Part of a small language model's weights: a variant of Muon for these matrices, 224M tokens.
MLP neurons of a small language model. Each row is named by its layer, matrix (gate and up: input weights; down: output weights) and neuron, and shows model dimensions 0-191. Each number is 500 + 50 x the weight over its row's rms, rounded and kept within 0 to 999. Numbers have three digits each. A neuron's up and down rows have the sign that makes its largest values positive.
After each neuron's rows, "fires before" lists the tokens most often just after its 100 highest values on Wikipedia text that the model never trained on.

L12.gate401:542452535541489457477416459517503452418476440520535548511612506537464490541524450544489512517451502511417424485475516542515590490469497563590514501512476474491440504460506475514537440416407446437427456427468495482477475452494438514527479503598464460518494471570619454571496539411482548435479609487474468540584446470511565438546511534586490507522580440534500560500425404525447553530444550479533587494573567545450504533518545536578561527516541565513543491474544434482542477448540462546506422474580466615444582458441529408553487577537543460502489413541594439474534485458507402387
L12.up401:545563457557501461437453414570571481495531486486532453547469500518484488446501444502562497537454419513481511530374543470521453435535511517460449493489525588466524473454420500526582440481473486516406405535439493521442454412453573476434410528554462450554495469479538466546478513439517520541512465496437430490560495518534529454593558599563602604586434486483578480546558452523485507536525541500485457516397458490513432387457477567534522473466471572417505594469501502460470462463497546487528566455527539479508515438450407524395507580535472432523461513542536553508362599522465594447
L12.down401:570546501467416510426544486444491418496507458454437455509438502577557467526482465531605426437486514469422448486520465477463490462507454539369451531350523469470470376559425469485519404582529449412496531443562548453459554476500401493468515478510578422511556463509483579526495535576569487499507477390536478496541500579537484535510535449420427551474449427441523528492539419491525455574462556500459529512499441473490484504486508470543594506505523453436509572555459497489551394523631470559503485463517552564467601548499586499438462471528502548539467555506556488557452528451433436510
fires before: "ed ", "s ", "er ", "es ", "ent "

L19.gate95:468481480512439569499479417543476541503523573540470558443510453462482500469472558575492386527515407563527523491492542556493546537474484461545463484475461497493488452467510552437400498434512582532435486434464550376549510460564624415472447442484543510481516500578604440529495517523441441504572440478525468497517559469565522567515472555592461433517520482515542553521504412515446519536526487443605565526456504443498495332533539502543429457461496546536484596509491423543408547486472381433471509503451480617429499571498468599518471494517445505442456506528524487445487440525491627528
L19.up95:566522420536534451516529451642539497518436451522455534500469457451446529449482484507504481539448420609539542471548456530431457461450491457526465472566525539474522424478477470516465538427523572547445549461417476501490549527580501502494448467546512438493543443554458405508471488543544529567515563482538485564540506524518487511511381541514529556543577427565537562449539494543525415600458550496448540404514575470513538465548544627564513509516590564434445481494576545541464492624555584438547525472535621489529555536451479503601540528617568543500459419491483496522455457521562436478
L19.down95:453528458524534406583574557576454456429504489448537525525532548494520509455538561471493538559529564462531463478437599528582548579513525566459519512547521511439528493433453519590642544445562585495522540515502448421491549615505517480533563474491504481435572490432456531559535521503551620505455474612450458554492500458546485460462498435554494512524565510406570375441558458481545498477476466541438515470512495504560474575501515452472536518387559505538580542478507497584503500586456468578577406481482558541464611435415566442467443543465488511471494511527556551496561529453495452485
fires before: "y ", "s ", "ed ", "ate ", "y", "ated "

L7.gate305:446527421498527466551547511488541542570519471478465478505469532533492508544579583449513544509530492522427640486554467475533433563484464451396464505441511516518534494514478562453437440501526495424523455415486371449461576543548428517513508428567573537554542586467600465560471493427544526476563493553494453559516572468557576513499439471505496435509557553449444465414463519464451570587501672536501524479516478440521522483433508456513537388477493491554406510472554435499491505511533563559469493501506508425465564549581430505515517603418458532543488534544554462480487569444438452394
L7.up305:427526532497533520535594448448528520501516453461519443543554482403522527552540511493465469527508505485449619516541530552511492461545497458480510528430517512525508560445500422598557596649423439472493565544476459573405567521443420575472564470464456500613567524467456497581552502440519507500526422442500507503489532507572526464478467471472392546517430545461493413487476505480482483525508488554508466543509517480531536497498512417587471376586542444428498442595494520526443581434625497468437531526545430549428519535434470525594537551421506474417423507542487500496451433538504511595
L7.down305:536452579549503558644519529441512523470506492573484489522578514596490475540456548596487471601551501468426563532489563531521482514461546504490474526442499493529535536354508544551550540494471490465479435499525544484462415534514555524469490442546536491450567520484488520476470497492440479503567449500470473523703503462564541512309522514467438539475578451506469526571499465396446560575460536567476438494528553540422452402552559462559508410606498512496503593571483515552511530486511501539447460511437559437427513511547494503482529486453536524452518474516505466517442478438504408565
fires before: "ere ", "o ", "en ", "il", "it", "at "

L2.gate167:455532560478566535528480567455501388586558501547479401516481485471492575505531431523492411461442521503517536494544511570453591584432501518504539508469476543558416500422400525487507487549500558483502461514541448556489547439566532473543570544518552519562569430524454628582482539594524452492537497540502482466542451508494431510483415501490494509484515563546492551483541447410534510483389518483486570433490453513464504366472479496509378429526540513475441620435543408577523603602513502458597517459492504477495437489584452452485495488477472458548580423509492429522446548514493436569
L2.up167:470496456486480460557501493417410405605536408515470622536504467516432560474553524561491396589444417376503477503559459483529553422437523476450536455463448475613518469520453500435410507557411502439406493495570454481513501505525548523567520474455501531525509536493523511541419472452568458525495504513432566564623540451495469519444448515433508519466528515493485436514408479541542490467466442533443449476448526529469571478537572543514582466451528518473513501478513480547504530532456503526465486446537479415422540532523568427506495469465561500541591472564487534410409534513558474327
L2.down167:517482470507565468572493536456494365475574517443459582530490507524487495544499508504497452559437470441542423451491526492466479502416518518471570471514482527615316469631501479444491482592479501517450550460550468504522475586548491489566501531497468458449538544446455504445393429443589526575572498542543458610570510432545495581395489492486458568546566539483534533490512457506530503516476469397495413458562459488487431424445500509592477446499582555472471470521512438488454579569418491516564508464507420546441479485482555469491457462462491546529482457491511603398484515574566495475
fires before: "d", "t", "g", "n", "th"

L4.gate131:453449551479456386550509531484491471414479526492473497498488539514467509531512389539502390429475492461566606414510518483503429506450511484436536387544504473600540496387486444531584510435526498495408478586476477432467481521561518466542460532489624432434511455578515482549493448525485415467555533535520487518514559459414538588532466514450529580490537490418502481525510509454532425469549519468558555516566430514468569475567461472528404523504514569448478513453502467575495576586563498487625440475546444553538464460604429482495524560535458490483576458448567499547485400556562555476
L4.up131:465524435515539461527456443487509497593468507529518465518502442323562456559508501532550527542535432404509517468468513514404535528493431554548589585471417539491485396488523527484467562509445510484432499506574506490571504614571504495428533422480481554509470563453519464543508534476605494537426486498487546529627491551571411516504528494489500449488455556574438492474513479421513566481423498510441393467490516426476517461433440533542463531415538526501594457468524505458532445528512471417480499432521547539492441515442550532484430556489460453593607532535594518396496552569556480419
L4.down131:482464546478481454530505535480535403638457466366536481540481533407506441600474511499583471518526534546486505523496418556449448575432507399575489513533491533453431451545551491442516447556477538595551526490495495503616513588495499453515449493447500499502461506454497473506449540453548574548443542395537507507554527489543532463496513565521517482580528482485492439411451408562524611541494537452490479503539536492521468474509440549569423434532598503467472514622565522496530562536450513478549599548398526499442523560538561522484490443432497385531514515544532526557409519514518370532
fires before: "t", "d", "n", "g", "th", "c"

L18.gate268:499540490512528473533482493576528525494563416440534493483506582475550386551509569525467470460544510581369538409583527474471504520512532483498462582426525528452405456568462521538532501432491543569570474501497446428530489522495445543567502545605429515497595478499546559528568529491427532617474543549509598599618480481511462565560479453530493571419451424510480547525482476464483524573423481553481360470451428454390467493507517437533551501431459521446453535478535429540559560496510471601495494502439445458489498495465490511577504543470476486488387475464465466555449433524442510456
L18.up268:516437480430585447623574539503437513433433467420565541539521387526584429530509544500469495516541533585435555443508488434470522569519583443421483570502557479544539461482377537576503468489462506435432455527433443510479570529537573507412474394497495487450478529571522520482522455466507445557485503533481504494590479519511595420531551436520503558552552408518577517489500553556549500507556538551483495490580408570417455507458552465417499452510584555625503526535438489489575538478530525499479542492423527538474453527572511468473474458466501576530466440495560466526565454612547514507
L18.down268:499563479452630457495513540532473556488451541485576475563440538540517499612478525475420584544493548570523539524497496530529479516404601504543541451521456496501517514474499456586434396476503582529451543495480538616551484495474539554450508525583510493435566368560568481574526561433506547475503580531511466441515469468504517469538532498563530470504494604578516454482445456529460504493394597569523569477589477549483473464535570471583486453451440542546504509574468484403501511471512461503453516454443428505449625480462539480462504581420527382453414552477488493557453462556527462554
fires before: "ag", "o ", "e", "y ", "g ", "en "

L10.gate444:540516566498566507412453542595495377534531519446541442475589566422542563424514463504425479476433601513538460478576471506414573458523436566459474558417507469515418476476480571579492451574458493448463569597499445532425373395561447528524508514431421528557433478547497505494510528471452488526501566429514509474490509474520513511478426516599390458474554462449471475583503499567524547477419461471496480544490419461519434509543537484545468479515534492501527476587527493420457563435516525427551484569539469477477571533466559577527426523490476519519432574593526579433517515472487538445
L10.up444:513530528444461551486507500547454429447451565435510513452604515448530487487465479535405476426478489565519436457449467476473513446421508590547474499538476508561390519442529545404355561531452544473539581513528436533452410490564450475503508476495458536453400464530454507515500453466451424429489570426500527430493391520455532537444521499431474468538571548449448488429379530482484525531509517486545547498501458503546446501499561434435424485518535497510539446588606556585483483522517446434489418577501470544522466567445538536625511521509412516535581524440505493482499521613425446448
L10.down444:514466564500497526472548427498508511483444488451496526490458477459538463460474581502510491527424450549522494487486485512437450460488549556508555499535426511555548527384481476394527567542520479482555544626510497527458484490571490469512471471494470506419519455531476484523530555481507392487529487518482484497582513524543547552450474376434483524526379497457509368564404489566543493506520574583634517448498427461550462467455455399500413411415513514529549533557596500515505465376532533513487439494417599510414433557450530484570549515431469537565407426411457547479491453513526464437
fires before: "201", "19", "200", "198", "199"

L3.gate377:435481471548534502502431421473546452428460501487519466505416478467530505513569507500512459488487551409564517424474431555512481413557468517488462567491513546532492489568546547503530456523489466528550504476605542543568451451525513533512448471488506465547480572489497469449616692543443457487500394531464517479541466541536560599572466499575600501493490500499470461488557500469410481568408542492454504467483499458420508493418541492614495504473547552440468453647520489585524451489471519456559552536505486488611485536487497595506587595449495503561425541468459569541464477599414447525
L3.up377:558602546382497521593505524523492455478494628540386493465539538485500520526440468485540469494521579538444438587524536527469535432505502486558457558512532550527541540472451559451433589529569459483514497391471472507448452451586465445534426512502476574495457386571500531478496515373452434419551439489470573514570445505523492399491419489475559454496503474590551469480419553497477581502516483515489515522570535602525488500492510470417463483453563456491531468504527478552493502457505509535486522595617474488435535572542482580540439510474524503454524481590492553458561603538504373452
L3.down377:485455473427485532490443528547461475457538595537489479513389466442560485429482539544483501454475508447535471543490478563477499509497475529473386531492474490531591465420525432410493532478515359509421454513487486474532504477523530470487448490453440585467527530440479529471559586444492494507569441427473515472503529457460451456494588514505432528600503483485429331483443559499530512628520553449474506533414585471369488490473523589471532507480451464572555455555573472517475479478515536488479520533515456508455678550522478596483495558540586436481463548480444483480623504505426478472
fires before: "|", "| ", "200", "1", "201", "2"

L2.gate244:503525512424518474505499570386577410546496458471399441467450514490515469606629490481541558474513578377566480523521532470555509504550533486514434534504433483488481469533467538497535406466548529481491461472546474471511524652554517530488528468545588566455464441500425605533507513495471457433440492410526510487520459471378457537455483565423492415470473519415520434419509468515492513527485457422432454492512418490519504460454451476503506506387529563424405535511518528569547544524472440478445592478473468529546478496535472407536541543459390501433553466420442478457466552553562467455
L2.up244:452506492435485519511505543464541469546470462497446444426475549500534491596601441556572540483543550393556473513503535460557520473531482484501448495530504504501503476510485493457548441361539482513482454487503488439486514673538578551495559464525612572463458441488413625528508496509456451460440555440533480554561445452384454479444470558419432415436465515414489370482521464529550478495466472418407463444513445512504511443493504485507552527354482515413512540489523497516506526527487426459461543514484522512511516504527497442515535563402437485542606442477425510464429535528576456448
L2.down244:479441525475557440490465458489620425533495470446469500496487422500519448634614594536518483418477578438622445523514519555474462541528448449498389454473399549476524533573503448445499527496489478549466517463561486481590500568562504548505489516514551480392512464440479577439497545376466536591543455464510493505574502456416480509506580546468433535484448481537513490460515413545528521569503497404414485528523437512405562477508491456556534495482549562515473610562481449474543598549491477518546492505458588540449478514489528403568510540446566490581486390531444471469484517510483533486
fires before: "g", "d", "n", "t", "th", "im"

L13.gate112:581475451500484561534525497474497535520461586494481400438558502515547492450517476575458472409510538467491478444465485429641466471576545529449520541370467404529476459512492518419497552558438559511482581490528509531490500426432501432568491547438536600499471593541573482444566541588442498499457524549516606467605551601490504529410489507567491523497499516473586520422476518533429395498483496463479563521474535526513492529510517488487568417463586518528527579522527557526583509427500434592639460542531469436556472486422452517482509416434500541564499568580499472495504471473518535505
L13.up112:472472502550509474472356484402422489634419504505426482600542546477552460524515585464494420494490507517440434506454570536504431493473505536517464525428515514499510505529517555392509460464483467525550387618493494496376486451568494567441476490609495588485516482498555525512481469509477510424560497451534481504600463542453509483424524477560542387512419460514510484409488564433517434497435608560426432493489532430485535526502523544550501480474505553469471495497484514538444455473610497519499513451522458521530545358516493424447573390483453512526492481548548459539524558478473546581
L13.down112:449474574507483520512413404500455532525513433439508513484498514450520575467517545451526375485511602520587547496466551603495505541577459588563553556559534513501534561486557449514402461504581401519475455453548557517560491528539564503569511412481526413508461410551528513462512484452515536447446504467447517470509480470468639546491507471564571604576470480550453530498542552473498588472459424653503454565559421558495504500539538471386489493585486578526492545514457485469536430523448527438481541501469464570462480461507516399525557518513526516503482477518383538559418534484456546475
fires before: "al ", "an ", "an", "h", "o ", "a"

L16.gate445:558419415471505458489505475450478466479589587587564528488478500553461432553449526564406449529560587598487484468416520609434475491492472510503582446543467428488547466562554478521462521520448491491511423538519509476417505550488488596563537414595492551469439472546574561457646517514553533512416492508504421397460500514586467504510450544479548554524410512457485506521442471479392493606608546543480533551511469513479497493433447488521522505570489431513471430559510448546551538436470459548546532535478512468571504512509419487446509444594513389468512531527464439475537474511467585546
L16.up445:535423473510466495490534529463488412501492480659565494468450475534527402546577521561572502544429458447544471430471514522509520484537540404472308480420470476427463503563487490484479484489483485452508502536525371505525419532573559555531474489574468537523515418500554481524453569587486465519433499466510522587478523511551511447402543524478518491588468526473530474514551543512513448474478521468450459553385552495509420595449420446540502521478499551419591567457481469532549450485452550406494471533504499472433591517501482428525391537447465416440535560472412476479487490542466461439
L16.down445:522552632464362491475546532544395499503484502497548581497469507481563481506549475410464414538498494506494526497511537535513508465441493517421478575512571522525476487417471480503557532507490498461508445537577480452515522524464495518554524473473490487491520523482611535423594555509527494363502448504503579495465524526439531512504489502531516470465476604531544557534468417514452481560524463419571486480504529431505595564411545515554461486433468458545413461497487460494483598438571440429561585429505510388496559553569497355510503381514444529454591613498531442507535576418477473527
fires before: "al ", "al", "s ", "s"

L8.gate491:617469541575505468558599427503491486557561558486397497607399582415566467504458436439473554399439500506520471453455566529472472493520559519520490493483457448471543450475508379511482489490525498447543503438511485484472522440473458385505554532536389518465483576519537469593446459406464429487521482517480504481444511499512532496497531592496540565544498414455535547500442473479503539498530494530344511480414582441521511432572515486561581422515596553538533512494470568520491492527475474446552500465541476477500542484596521468479492493562500597541419512480491582539460524604537513384
L8.up491:521523488549545561483507548605496509516534543558465451511498448497498530494456407452528572493554482490498472422464524544422444457520563554334496520486529399531495581437549540521407541560480443532423537408506435506463425529556439536533487488437529510574537508511513420513498497480474531524573489531486468536354396499504523582533534541505482549431496467498517590429391507501446532521600523523469581409420470381515537430482463501435494439467568514414455458496451546491507448459461452466415529431479511487584507463498454515569566535506469554494441500454487625521422436527523533483
L8.down491:423481532496433481533453614594431436559434388536390518515378524578565598515470507540495532527482514534493420495535569521543493442482399579533414524470415448504507425418504496514424412446515508521558491494503505508527449517526456514498554531499508547539459405493555548511470488520401461491514486561586402585456434537480474523575527513413507537548567516554455559459435557503495478468477496404468440469498554606428527418477476490489526467457508486550480454506420417520510535523408480491505560652545499593432522523525504566525452505544481568517517520471522541518487529485509417489
fires before: "b", "ic", "ou", "\n", "sh", "ation"

L8.gate284:472523479557486540476480544539476574464408459534501566529540458451592475531436462569518484457513572542439581533488582405449431443452502531459534518526453623465464493460511435503498536507513522477621468510525466411501461592463450564544399404562515499523521595517543494523595527536485510508463497513521498516485564599550495513505492478457427526492528531502502535459561594410467510538513564510373473563603471476550527451463554502546495455570479483509447446486572417531520602469516601506470506410519489496504456492453425468529478613437386610481550547410526519529501506462540574544
L8.up284:503550536515554459439452565505438547471461490525477408432530494485598501449504549573469443456534477578481558490451571404476601471501584532500490523507523560478488469431541528443495591499550450496516601491391507494464575530543455539474567448482492524547489542462568600570621569544486516557550475521464446546462408552579520500527436458556471634490497498529457571474583485379474472475483504528378438528544435514456470431429461542478586477510519476498477536596573423564517527504538521417437545531536562485509556512525475502520464600485466568401504545483531498503563497563560493519
L8.down284:515522522646545515551472583512463522470456457422538550430398578533491568513473548560501484530561546523518468565384460467527553446430504527404515478474581579496522555427506472505538552513594497445514505495484440545506459535418536428555503421557497503513580481526457572566514605440396470495550471554478561550548461486623534480473448539501503572535420552502540440586605518510500541559388497556530449457537497521492380403437480502532526451520510570488499484544536474539534558568524484479515477447406555548473520428517476488518491565449508463424489481496520470560462493483576457598
fires before: "en ", "as", "t ", "ere ", "o "

L7.gate419:466434556521567477498607497497515467411532470428589496552425540479438474484409523547502427433523502483414477397495426379537476462491635558514529523507530492475557520580478473531514475473502523526552534482558397444427468578535504515583536442424490470490524431522604544558496443435374389515451518525523395517560496534494475481427460544559442516519519473534465504416400509421580483509555419474523556486546500581562516539545527520427527521470447496500520532525529396471509560420472501571455542520458488513537483473491407579535461519524528551498470478520535500581519460498585550433
L7.up419:542469430468501491562488434521493503472507548399512513430430552518561494499444496441495522411444460437507497390479467537440589451516530546537517522527565485566538475520616501484590480530501642548556542502609482497516451556535498613553496478494492516621449560483460573453445398490521495455535500583517445495588526476485528472410502461499458515489526455586518572473535475521615626514439442522549517443496609554462589508462530437480432522377516515522479488520519414448572544433531453556476529583456477600512481498531493517428492515498533468533444537473491460592513552470515466473
L7.down419:488478575618577524531512503545509513436509437428460498497354538460526513513424494489554397521514473517487446539494542585514470430435497501482644439598525457488567559489391510496441531498501563483564510445511414563557502512539471533504550509552501530455525532495573406554573412483434475489509523487405488514556526522482498496394526549526593494487653456486494594420485507497462464503503482567505524535534567505497390488498417534507457447534500513447533456473475483452508519549500401449570391557512572530484585501440524572537512439433448520506560507540419473509545491417443515515
fires before: "ou", "el", "ew", "f", "ation", "ew "

L8.gate475:497436550452495574534568508515427509503512477512484518524435468494466510530520530482492444388494571488490582450507592551484370470541474538454542456488475474539475533459490429463403511503471527476424517533450582467438544534475442535480505609518496570581510625462585499496534448487564412539417556542538511458497539471528515510515470547544525406459540600432520596474548532553617522460595561551484476574530462557491546514456496497535462550517460459473605511520493580414458575518536491515522606563504471477501494412506439549557438528419585492382559518458494525463552545496408476579
L8.up475:458457545487602502418531473502432489446444560533502469492558556412406630452541579510482395477484466524558548432517514588435548520537498545559549464409468436480555490572556561476449444504428540561506534445520538528521552466572505453563507485503571463565438467539568586566474487425512520391521567530532497517515475511476503514506429512566425483399430451424507484456507552473502468467579433598552457450511478507445506531449589471503543405443456536465608469503492499557478512423531492527417487480497466529493615424568458524459564452477456471510476366473471546489568514493537517512
L8.down475:574450514547446564403525439442592624452470483443528524558527522461548423521492517398622573513476510554484512524512516475527481546510536510564439572474584483493533536526474407454387498523604525567483533496508444461519551534541442596537525452582369430578450513567477506525541466462515408414440511497487535508529483425529576491543498435559528562531389523471473481467474517389520490474405508511445427430462454584495500480538469503557500514467488519490434550511570587582529524468487544551529472473550450497512602492448459457486573535421486498460426505435477487545484473430549524535
fires before: "an", "h", "uc", "an ", "en"

L4.gate300:463486581453568462531464439501472485550549536453429461558506486482558504573604406547497417503539532445493486471435464537484430436473496485429500473508454550523502490578442526482585463496424507390506579382516506472494591494497571519499580516523558488507519540488497525532450507441448481497436434399549574495576446509492448520427495513465496451482538550499530515438487436446522533456517428437416489419537551441471491524473462519589379483473515516435524499471532448544550562473476523453551515573585451535526472512499597471495611478493478483441568518508678528419382509579562534432
L4.up300:441500550466544447540457498466479474560557578515462459578503549475559516571596413605486454480579531446530489483429472542477434499518483479419472469524483560507527459568469504490562469542420477370464527430532462432472606486520590519495552493506551485500523542529482521524505531484481530459417504421584540489567498483466492556461472551437517504450567559461502515448507388468514527456542481468463477459587499468472450517517483482559363511470509512411531460453546447568514604507494560424504433524586404500522507560475581476533604561482483539453567473485666541459386501554577519450
L4.down300:435529577452572510540526523524626503520483504316575557461437432439461532615515470445523461597515573446469442493511531520472501476388505480430525446559507560476486484572485470453488503531510529527453557534542472481604518498520517510483508473522579440424538526496489517558455506464441484583558570451525470556505451452504506585428582499416462509505592606476609554486461457504539483572500478430473477482578487417486496404523500446512442433559607613517471480468453556457511563528474478437505471505437552572508507476507567463540526486483546516544492456495578563430434521548481556449
fires before: "g", "d", "n", "t", "th"

L4.gate179:483594519421496425538450441512532419420480526536461475419553566500580571530513507503583529511482486415501530516487500447417481501487430536522520504561501506428502521517599535487407535584509505537533513355545508450444533518551408425519373442439384511544445550439573442500516525564484468557549419503499510579550497439510580474550499429543535602550486557471517513476476587493485533556492483517642535457465504502521409460537569528450497450464412470510490503578562492539445492504504542518447504533521478470509532475474531563525438608525458529512476527531444554461527518634477470394
L4.up179:467612514420461468563457465487554371509472511484530445498523520508636482559474478499555497566426511396565589520489593508490480480477487560566477476508474462423444515519638474470426540567491469499570483465521512497398528550518449427490475486477424539549404534435554488454599515518385476544559447535516532526575457505516512446499466422516519546560455595446567510494525548487516471571472441502627526492508480477525476458503572502475516444456495493451560488570585503564464460497509478536389517536539466438502592446474531506566466561495477555555485461509408562506558555583417481431
L4.down179:470501536459482460529433483550426516521529518387518485476436527452534505502536584512546514572508557414529520530393478485487498485439536423534491464465501513526625541376538557396377523525472463409586493443539520504521494644535492414491405462526497612488528538484479445453589596544466546561571511515444524527534520474590453458543487466513465448510368553521438510437479542509560511561557538460565507460491479444518542495462578531457509446494555455576509522520517470478393507477534421479515510592488468542480581470506492514451428571530585527528472481534504559568507403523516503416
fires before: "ou", "201", "ap", "oun", "2"

L8.gate225:513557586545534487520544529517552519620585550517545465582487475571550456517561467546556441479468473607449536486477548627409429548527472487448471498596481490601575457542468421534521540495469465591524454400515492376544440473563593490469501499436465491492553463554483599431505493438534369521492502526465547523527544458519528528512513587438489403558518486481522565619503496484428508561475618531546513504522441558584455551523533455496564447528449513569500492485556516511550494445533509516546516548537555439523486522453517482562482511587444541459472532384533547463482492469466505577
L8.up225:485550466490501513552521497545479484511514556538562530564514528491525476495565516533538444462425575589490587565470560566462417451480503500492523504630432615521519526490575383525554567522469544526432551470457506429519488339565519492519475510480487347464546499546403543408500476475597426484468552452536523498535513442469510504552443495530551429562581444490433505607508485510456584595501590542490456445491448466615469536487521493482494448547546488529446502495584402439524574443585530472536465497527481496494437530493454458508484453572486536478444415427571529461471531510498480537
L8.down225:464542471497563464501505526466465551506485500366560503449508408497503518444557523479515457512400456565511573463485487585569488510459530478566415496478558539565588589479494541476500540486500498515603518555512449541397485554461528523435436510496494483510510514456521529422569527509447519396495554510462598486465555526573589493518479487414546510367545548564564450518457479521563432460493523399579445471531553544509449495504512435420537580673422470510538459457545541531475569516380497492527602523506573509506530458528499455478530582550502503545486455544558611440536510470453542518
fires before: ", ", "s ", " ", "the ", "\n", "|"

L18.gate364:586472504515582533394489394489490482468368561525443437465587493566475379541486429476520537490440473596492519496551501472399576385493468599458542437575498515501600496442540492521512538468514438546549549518480479441500492554564532594582444516468564535489476493456536536552492542503503489416512399532537545408545431564483470581529517579545481556511465522507514535583564441546475429510497546456531621542469493497530483434486515547562517483514448514606501493470582637495465497519565464511431538503466522434561527486507474506537515576458516495557490493420543446500507581454500540554
L18.up364:559546459426522498321582506480500554478470484505522535483546507473452544522523505532521408470386385472521524505478509397386501442534502567466477413408460530519484533482462486518513452484450454519547499493533484486525539503523487536534486472495492418528475486517539394466481525427436461496485463458459521409531431553497513543484467566431445569487460530572505579549583447510481557515508540541606435630475476395602499475486522542614474438386482486544514609458492584557460492474579484593543452467520567556522573449471524511600506539463484533457435443498510496469521539432466505494
L18.down364:494557573537454464553471476587538467545475539605518567512455470531435520506531495510518478538509508448500490543512560476548512430462486561505518466461471582358541467450538479512508443466505440389435513527448448574478480492506566683499540503521546523530493414450577601500556496484506445493428511526501497418520527423500434522350463420500597546521420544460453557524460516564521464496543494459538503481550520458493357420564537463468461518597532501535578412529495513487496518566499463422460602543441586411458501525567492532513422508544454525511499531596481459503528517508529556533
fires before: "e ", "ed ", "u", "s ", "es ", "ing "

L7.gate104:476561557439514535436503556529440419417560573525484490459540450492540597571517549446559432472431589495561548521436452558505481483425489543545499491483427469511485544468574533480487550597470541413542458513517523582426453475509461534540437554464392498564507460568491525473573481534457504496462566523556593415461456444534488519546475633485452485546493492452451405575449472517396499585495461462491561383462475521558557503452631461486501541538509524472461429477545392477550509440453462480500496604631514485493553554533497520494499515443429528545530558476496503447506461541472416520
L7.up104:431453528421515504487509509549459449500474589455516465447551494462560568517619518524543434483458512537561522521502457491562475512417449564482499494387425469504501530458531563440467545527485530486575454461555467590473544524468468511559487520484390504575479408476431499510475529484494503504457449573563554433577454507555485534490433608546513423529513485419448451539468415515419493563487454437487500389420485489538561513482513488439470569532516516423510438512609477387515466403448428482437463503572478540479607504484520629471504561401463535416445497455501533462543446565433436453
L7.down104:474479598467471529500526481567562472541458467416528511479434560480620448477539506501494444534478512461518467543559537583442439500381520421575473499503480537449531369403533517434531536630454467487471513533467404550537469561546444536583379493450484524404494533526504433528539534466496448506516478489495544471548513478619523475369525481491489497520402570524500431481481495451531544544509592456560486510457515474461461454464510521486521509539532492535515524615573531454534445469437545495522454468475612513518541612427491554473511520448513484541601391481513559523505438588497406467
fires before: "201", "19", "202", "200", "199", "198"

L17.gate257:575510481542506417498426495532508529508563526612453517496625481613485436492532524535597506517551466526531483508446524491391536521556505399531443640501516508539462541425478496461422430484488492514415467559561486422538550586533563482532432544549531578521394531540524586541477543456505512487526500547535527459507411526532457532482546635468575514517593447468589485523460456474513444599526517528532505489427463532541479591478572422569547440580452471466572508429462499598506515425542464464487501441444533507483512606509499478434539532547431534513537522477572514435526521525518524552
L17.up257:542472549478493499424519557523474464457507507656492506499545416500534534491486488540548513480508512563544543446434514450399481446500522553520418506463573486503541472538499534505543484503471534512501434473505437500524431437580652479456487636598492532565599463470532539438540559473574510476523481462557555474506506513464497562523541569571496526454576461564491473541459518519532488528467492625568507459358481520563532505510515551582581507604444483434515599460556580585523520475502515461545500509437529460542541465494436452500493470544574380454422441508453554520442434447387534523
L17.down257:567591544484465536470390595668542454552447559421521506501586481460459438489503539464444453528483479474446420484476508543460517490478493484483464547467510536553545463485454390473590596563518453542424428430498513474500526400543510415502656464471513504447560517512535591504439519533432550483489481593502440495476464526455419485444539517525453507559524475504530463376564522446629417535448480551486512500536504471521505552432435527495485514451541445485494446524504464481467452558515502536561538553577477397466522544536561497493481491517530503371478450472536487453526488468543478376
fires before: "ed ", "s", "s ", "er", "ated ", " "

L9.gate52:528457526599472624573598462537437491437538472489544519585496569543583496435570444574526514425490422546507572498480544498513539500471605452617432508432463491510481511537462575484493469473499445499472533521469507375587487477418544503548568499407434539449461462470549492533469521495472357436505517466436548410582481420492512426449476523514498514515576600523437500432458533441444509479471442524456550472442637506452490502520475565433472532508461465544504475495494534534506494601491576554485512553487539461518494482465489509498547563403529585486478545533404473587450469512539525428
L9.up52:503474528446498562541462447441507481468593551479487490486468428537593499458586466542511524464521497444491469375484573563499598518548559478481526463586608442532510565484609514578536488526490518537460520390508501507452427406500497602588553492493424568556592521474472500522458554513479516457535559511553483441552525483498465597522420489567456574484485460451558454432393416497510585453457501530512501459477496568465449461480445535493559594470476489501486458528522581513537507490577473567532487568559408508522520455517435476624560489522462455503505559497471472587495419354534471541
L9.down52:398512483511547503616491523471499485556367509500531621542443521503444467527506575510510455527545545479543467523455480454459500523530431440457463540595538484420464516524417416511493557507445417599523541557537582497483597442586474525460514484474474453467546462499477450523546560506545432500524475540555482412561404533508482393473476516415493523436435507442566586429535450343491498524490507499435502485456513442448550460510502477510509427579447485501554400469455483461452489503525441507519448583492509524546567481459596524473498585414385542516458418522575560461490525546459540526
fires before: "d", "ou", "ation", "ol", ", ", "on"